From a checkpoint of a small transformer trained on Wikipedia: 49.9M parameters, a variant of Adam for these matrices.
MLP neurons of a small language model. Each row is named by its layer, matrix (up: input weights; down: output weights) and neuron, and shows model dimensions 272-399. Each number is 200 + 30 x the weight over its row's rms, rounded and kept within 0 to 999.
After each neuron's rows, "fires after" lists the tokens most often just before its 100 highest values on Wikipedia text that the model never trained on; "fires before" lists the tokens most often just after its 100 highest values on Wikipedia text that the model never trained on. A number after a token or word is its count.

L9.up1239,157,243,170,213,159,180,162,270,211,180,240,176,224,192,189,213,184,210,222,159,178,197,213,237,202,165,233,195,201,235,232,185,225,213,170,220,228,203,187,189,210,199,173,257,204,151,193,192,204,183,170,208,206,226,188,225,219,196,138,223,246,176,185,262,185,222,231,200,177,215,176,223,152,210,189,177,218,185,192,197,138,199,242,197,205,139,199,156,190,196,223,120,181,135,193,186,247,195,145,167,226,172,195,258,258,198,226,168,176,193,157,133,197,220,230,192,252,187,179,256,166,177,197,275,241,199,193,203
L9.down1239,201,162,230,198,219,183,228,193,242,141,190,179,215,221,164,200,212,208,198,231,231,186,227,181,231,244,192,203,167,185,159,234,215,229,211,164,200,172,176,239,157,199,225,187,184,228,156,238,203,180,160,212,217,239,256,147,201,192,190,173,194,133,174,199,217,225,250,181,138,159,197,157,201,181,208,198,188,226,152,197,185,273,215,224,198,184,203,226,223,181,180,205,173,199,202,209,200,250,240,229,166,164,213,194,167,220,229,204,209,218,170,189,185,145,191,194,204,195,254,174,171,207,216,194,171,203,163,270
fires after: "|" 50, " |" 15, " (" 9, "-" 8, ";" 6
fires before: "|" 37, "-" 22, "L" 7, "A" 4

L9.up80,218,240,173,213,202,213,168,226,212,189,223,189,194,144,210,218,200,160,147,218,198,199,256,184,189,220,207,156,172,202,199,160,249,203,166,134,210,232,169,217,235,181,210,170,228,223,167,195,210,189,215,179,194,202,223,176,223,164,114,190,107,169,230,201,181,204,249,195,151,194,184,230,200,256,173,173,219,190,194,226,188,224,218,210,217,151,242,141,210,157,203,193,221,165,202,215,188,219,180,200,160,206,240,203,261,168,218,196,209,210,175,215,183,170,194,206,263,250,182,223,159,230,196,193,205,213,214,216
L9.down80,195,192,164,184,222,222,242,205,146,200,242,209,191,184,163,225,201,187,239,223,220,186,215,187,189,257,192,238,257,183,162,197,291,219,237,168,227,212,237,254,184,209,211,255,207,197,205,237,163,162,206,172,245,277,198,191,174,202,194,179,201,173,192,191,169,210,255,236,186,210,265,168,259,220,239,233,218,215,208,189,176,180,190,196,191,184,176,216,216,177,229,220,218,192,211,171,213,203,173,199,173,224,193,198,239,234,196,205,161,192,219,218,254,156,222,195,252,222,236,206,231,205,197,206,260,194,207,168
fires after: "|" 100
fires before: "-" 100

L9.up1190,176,224,195,182,165,203,214,215,131,197,183,183,176,208,202,212,214,209,189,168,194,144,210,167,152,187,194,154,157,123,249,201,199,204,197,190,213,215,243,220,154,206,125,215,205,188,191,169,185,246,261,229,222,179,146,179,268,216,174,171,219,149,204,206,210,243,198,222,244,226,232,198,214,209,175,190,210,225,204,196,214,207,168,148,195,143,239,196,195,229,158,168,139,143,210,270,212,238,170,245,246,212,197,255,209,237,242,210,248,191,251,174,195,198,190,190,212,228,188,187,258,211,200,207,202,209,160,175
L9.down1190,185,166,242,217,223,214,192,168,231,265,235,227,210,177,209,291,180,186,210,180,258,168,199,202,248,178,212,231,231,198,183,217,226,192,177,195,217,216,183,166,242,209,206,197,198,230,184,225,199,217,256,175,208,203,194,184,247,232,199,220,250,194,191,171,216,192,201,171,257,225,238,254,171,242,188,191,240,196,189,210,197,151,183,205,186,223,219,227,159,222,200,173,183,188,209,205,170,219,246,176,201,216,187,234,173,207,200,184,172,205,227,220,260,156,201,182,204,178,221,196,264,216,221,113,198,220,190,203
fires after: " (" 21, "|" 20, " |" 13, "18" 13, "19" 12
fires before: "–" 38, " |" 22, ")" 19, " –" 4

L6.up1604,191,158,215,231,194,205,184,199,177,135,213,246,212,180,185,191,193,243,125,230,183,244,191,258,272,216,181,217,165,194,244,188,148,196,214,212,262,204,183,234,223,196,216,236,195,231,193,185,170,174,240,223,237,153,170,216,174,195,197,237,171,221,262,241,158,189,245,216,239,236,221,129,140,188,127,158,200,214,193,176,203,227,175,201,190,194,200,214,261,160,130,170,179,204,216,153,166,183,148,226,195,207,204,195,260,162,182,177,216,230,222,189,199,201,147,209,268,264,126,195,189,191,250,209,229,175,162,224
L6.down1604,218,260,164,204,227,209,268,229,173,254,203,173,217,214,192,152,145,193,178,167,163,199,268,201,193,187,179,140,195,144,227,202,164,190,205,159,210,206,191,237,197,213,220,144,236,227,204,213,160,220,179,165,202,162,218,197,184,233,192,213,187,157,180,188,159,191,203,186,201,222,246,206,223,181,199,132,160,179,185,199,209,223,177,194,244,166,184,201,172,190,222,207,168,170,215,189,189,183,73,192,221,215,165,146,159,198,259,232,152,203,202,215,220,235,145,232,183,217,249,177,260,249,210,161,183,210,170,225
fires after: " |" 46, "|" 31, " Total" 7, " votes" 5, " Majority" 4
fires before: "|" 77, "  " 20

L9.up1620,239,153,156,208,131,215,141,209,195,194,199,199,207,261,237,216,155,175,209,148,188,150,239,216,187,211,258,209,171,193,237,174,181,203,216,176,187,178,214,196,220,190,230,204,180,202,171,224,225,249,252,212,199,191,237,201,206,188,180,235,219,218,262,265,168,216,157,189,217,210,206,221,139,187,223,179,182,209,148,235,244,248,231,220,260,211,185,160,226,179,194,184,158,173,211,179,164,228,163,214,220,187,186,193,256,183,226,273,221,203,197,199,206,197,214,180,223,193,216,189,240,199,176,199,172,182,184,201
L9.down1620,178,199,201,168,244,232,219,153,254,285,243,230,225,233,214,202,204,187,199,207,215,163,228,177,197,228,180,192,209,180,187,234,211,224,203,176,198,200,240,239,189,216,226,196,216,212,194,195,178,180,149,207,204,228,186,211,144,218,200,177,148,213,210,209,207,156,201,217,181,156,188,176,190,206,167,188,231,193,201,218,146,189,180,185,205,177,155,208,165,198,172,148,181,187,234,178,171,179,225,181,136,205,210,271,168,176,175,102,183,181,256,207,204,194,204,196,257,170,209,173,245,195,205,211,223,186,201,189
fires after: " |" 42, "|" 29, "=" 5
fires before: "|" 71, "=" 9

L9.up986,227,216,205,189,239,217,167,242,162,182,191,197,219,223,203,183,207,190,155,227,243,216,221,151,222,207,201,173,209,212,229,184,147,204,236,217,198,277,158,227,202,158,234,213,175,189,220,122,198,180,152,192,184,203,187,215,218,216,174,216,213,222,138,239,223,225,260,212,210,220,201,216,193,160,215,208,155,270,221,221,299,189,208,180,206,187,207,166,173,199,149,213,226,211,212,210,197,170,278,227,146,129,194,198,196,212,188,181,152,172,160,223,211,236,182,194,180,234,148,137,235,177,213,211,262,218,183,238
L9.down986,190,146,132,217,200,196,202,199,274,164,203,219,204,170,162,236,185,217,196,270,197,252,201,198,162,184,215,204,190,220,198,228,213,174,161,195,240,176,199,206,180,208,221,199,216,238,197,204,175,196,180,195,211,169,197,181,182,182,166,207,203,187,245,149,164,243,150,185,180,216,217,222,193,180,209,214,196,187,233,146,141,198,233,183,187,220,224,186,232,227,175,197,187,169,182,216,179,215,173,203,257,240,218,195,198,212,193,247,232,250,175,153,179,166,216,195,180,205,205,231,218,157,192,209,219,209,271,139
fires after: " |" 42, " (" 8, " subs" 4, "\n" 4
fires before: "|" 41, ")" 9, "nt" 4, " his" 4, " the" 4

L9.up1718,215,198,162,213,198,207,123,197,166,204,224,230,194,229,160,153,197,137,220,205,235,199,208,223,225,248,238,222,176,165,213,159,172,247,181,155,185,239,155,245,208,149,221,186,211,195,231,193,162,168,204,210,199,187,218,235,216,189,159,236,154,187,250,186,230,240,245,169,204,259,182,213,165,219,182,171,206,222,186,171,264,205,238,160,196,214,190,160,214,201,202,165,209,137,177,206,192,182,214,265,202,184,178,218,252,212,198,168,170,202,200,186,161,197,234,225,229,195,157,156,184,234,183,211,226,237,163,212
L9.down1718,218,179,187,231,255,217,226,176,238,168,169,226,116,179,174,209,249,219,190,187,218,180,172,200,192,230,219,176,235,197,238,235,221,175,155,205,201,223,215,149,177,215,208,191,230,190,201,276,166,184,168,260,214,199,182,139,211,234,225,207,242,175,174,267,227,203,191,200,201,282,212,181,176,169,176,226,250,228,184,184,191,216,218,139,164,201,169,208,204,208,210,183,258,218,206,148,168,167,243,237,210,202,137,192,206,246,210,212,200,183,191,238,190,170,227,188,160,252,230,222,165,238,210,221,193,178,211,227
fires after: "-" 81
fires before: "-" 80

L9.up1387,230,132,159,227,212,202,155,221,213,145,168,127,222,202,204,208,210,180,197,203,195,201,226,210,233,191,172,230,152,161,216,180,177,203,205,203,220,191,222,211,185,170,241,265,159,235,170,239,215,210,260,219,201,217,206,198,223,198,162,202,140,197,230,178,191,228,211,238,207,197,189,216,226,216,241,242,184,202,153,187,164,157,205,202,182,189,165,220,131,213,228,219,169,212,228,207,183,251,209,218,211,195,198,187,200,218,187,213,195,178,175,218,184,237,240,239,219,202,190,177,160,154,175,193,213,189,216,158
L9.down1387,221,248,209,126,178,203,222,211,216,219,219,231,195,192,168,190,250,225,155,185,188,166,240,219,196,203,198,219,247,211,151,208,167,200,200,156,205,206,177,201,218,215,198,185,183,190,188,235,214,203,213,211,240,198,202,192,196,203,216,195,224,178,176,188,201,175,221,175,315,169,218,178,201,216,178,192,196,185,177,206,215,202,252,157,181,188,174,225,216,201,168,198,233,146,163,211,185,238,195,195,224,117,207,197,161,223,214,211,192,196,182,268,230,204,184,228,213,218,174,234,221,216,147,224,201,191,207,179
fires after: " |" 66
fires before: " |" 61, "|" 5

L6.up1748,197,219,229,158,177,189,183,224,202,232,216,161,189,180,201,213,188,209,165,170,222,219,203,195,217,188,202,176,178,175,223,189,189,187,188,174,225,201,170,197,213,221,200,223,239,203,215,190,136,196,225,224,165,237,231,181,215,172,262,220,155,186,253,205,173,182,222,210,186,219,161,180,195,233,224,244,181,222,196,198,170,212,209,191,197,165,214,243,250,141,134,121,240,164,200,215,200,222,137,196,211,212,223,260,233,202,200,191,201,177,188,241,210,175,193,143,206,229,161,240,219,267,185,191,233,223,176,193
L6.down1748,159,218,239,148,179,244,223,240,178,189,234,183,197,218,117,153,156,205,161,163,194,179,176,205,219,175,184,204,193,208,190,197,175,203,233,158,206,202,188,259,187,207,195,161,210,178,187,267,159,215,179,162,181,229,202,198,201,182,175,204,237,257,236,202,245,236,182,217,171,164,173,170,211,189,189,184,244,184,215,182,167,154,262,202,207,190,191,173,239,245,167,198,167,175,188,248,224,199,190,219,221,195,194,189,242,152,177,201,164,192,170,212,189,196,178,204,227,178,217,224,165,186,207,252,199,179,234,199
fires after: "|" 30, " G" 11, " D" 10, " T" 7, " |" 5
fires before: " |" 23, "–" 12, "ES" 7, "\n" 6, ";" 5, "V" 4

L9.up256,202,235,122,198,210,206,189,211,151,187,181,144,231,233,172,227,214,225,218,208,199,142,233,247,167,203,175,164,149,210,211,174,169,191,202,170,200,211,196,240,223,167,232,189,209,253,223,206,185,196,178,199,192,151,240,198,271,183,159,215,168,165,220,189,258,197,265,216,167,205,196,236,168,218,226,139,185,252,189,176,180,252,208,180,201,168,183,100,189,173,196,151,176,172,214,170,167,210,144,219,205,146,147,155,148,183,240,169,193,207,186,166,238,164,147,186,263,216,175,179,221,244,230,213,179,241,174,189
L9.down256,178,189,215,234,186,248,236,180,200,214,226,246,189,190,183,218,143,230,265,230,177,165,213,224,223,216,201,189,179,224,188,158,190,203,222,195,187,174,202,180,222,197,229,178,230,200,205,285,198,200,232,247,187,188,195,182,221,247,196,192,190,177,171,179,148,215,214,212,172,194,182,173,156,236,164,205,193,174,246,222,223,169,224,145,202,194,172,208,207,200,179,186,205,166,211,188,205,220,192,213,217,211,153,236,188,220,187,218,175,217,192,225,173,186,187,193,181,192,229,225,248,180,134,151,208,203,161,127
fires after: "-" 54, "\n" 36
fires before: "-" 79

L9.up748,192,202,178,234,198,149,186,207,146,184,213,206,179,175,200,253,217,151,174,253,159,195,249,240,208,234,190,206,141,144,277,168,224,192,169,184,160,150,157,170,194,211,230,238,191,192,181,250,219,209,209,244,163,170,226,131,167,225,206,212,148,179,198,184,197,223,185,151,223,261,220,205,165,210,196,178,173,183,176,195,185,250,161,197,201,231,179,155,159,197,199,207,240,206,179,144,159,166,184,162,187,191,172,202,190,211,206,179,155,207,149,231,195,223,212,192,141,196,205,266,184,180,205,209,182,228,196,196
L9.down748,153,204,203,220,226,233,254,188,222,194,189,216,204,213,234,119,234,218,175,127,274,190,239,165,212,230,205,206,202,201,170,245,213,160,245,182,208,149,215,160,175,244,219,184,207,213,221,215,223,225,146,233,141,176,213,197,182,257,211,184,254,163,297,217,196,179,156,207,222,231,224,213,164,178,223,168,164,204,158,232,233,182,228,205,167,212,199,197,184,220,178,166,201,215,259,195,218,180,174,188,234,157,181,207,225,172,218,173,206,153,202,215,215,222,191,219,209,246,165,181,203,209,185,224,226,186,205,183
fires after: " |" 49, ")" 20, "\n" 7
fires before: "-" 30, "|" 29, " |" 19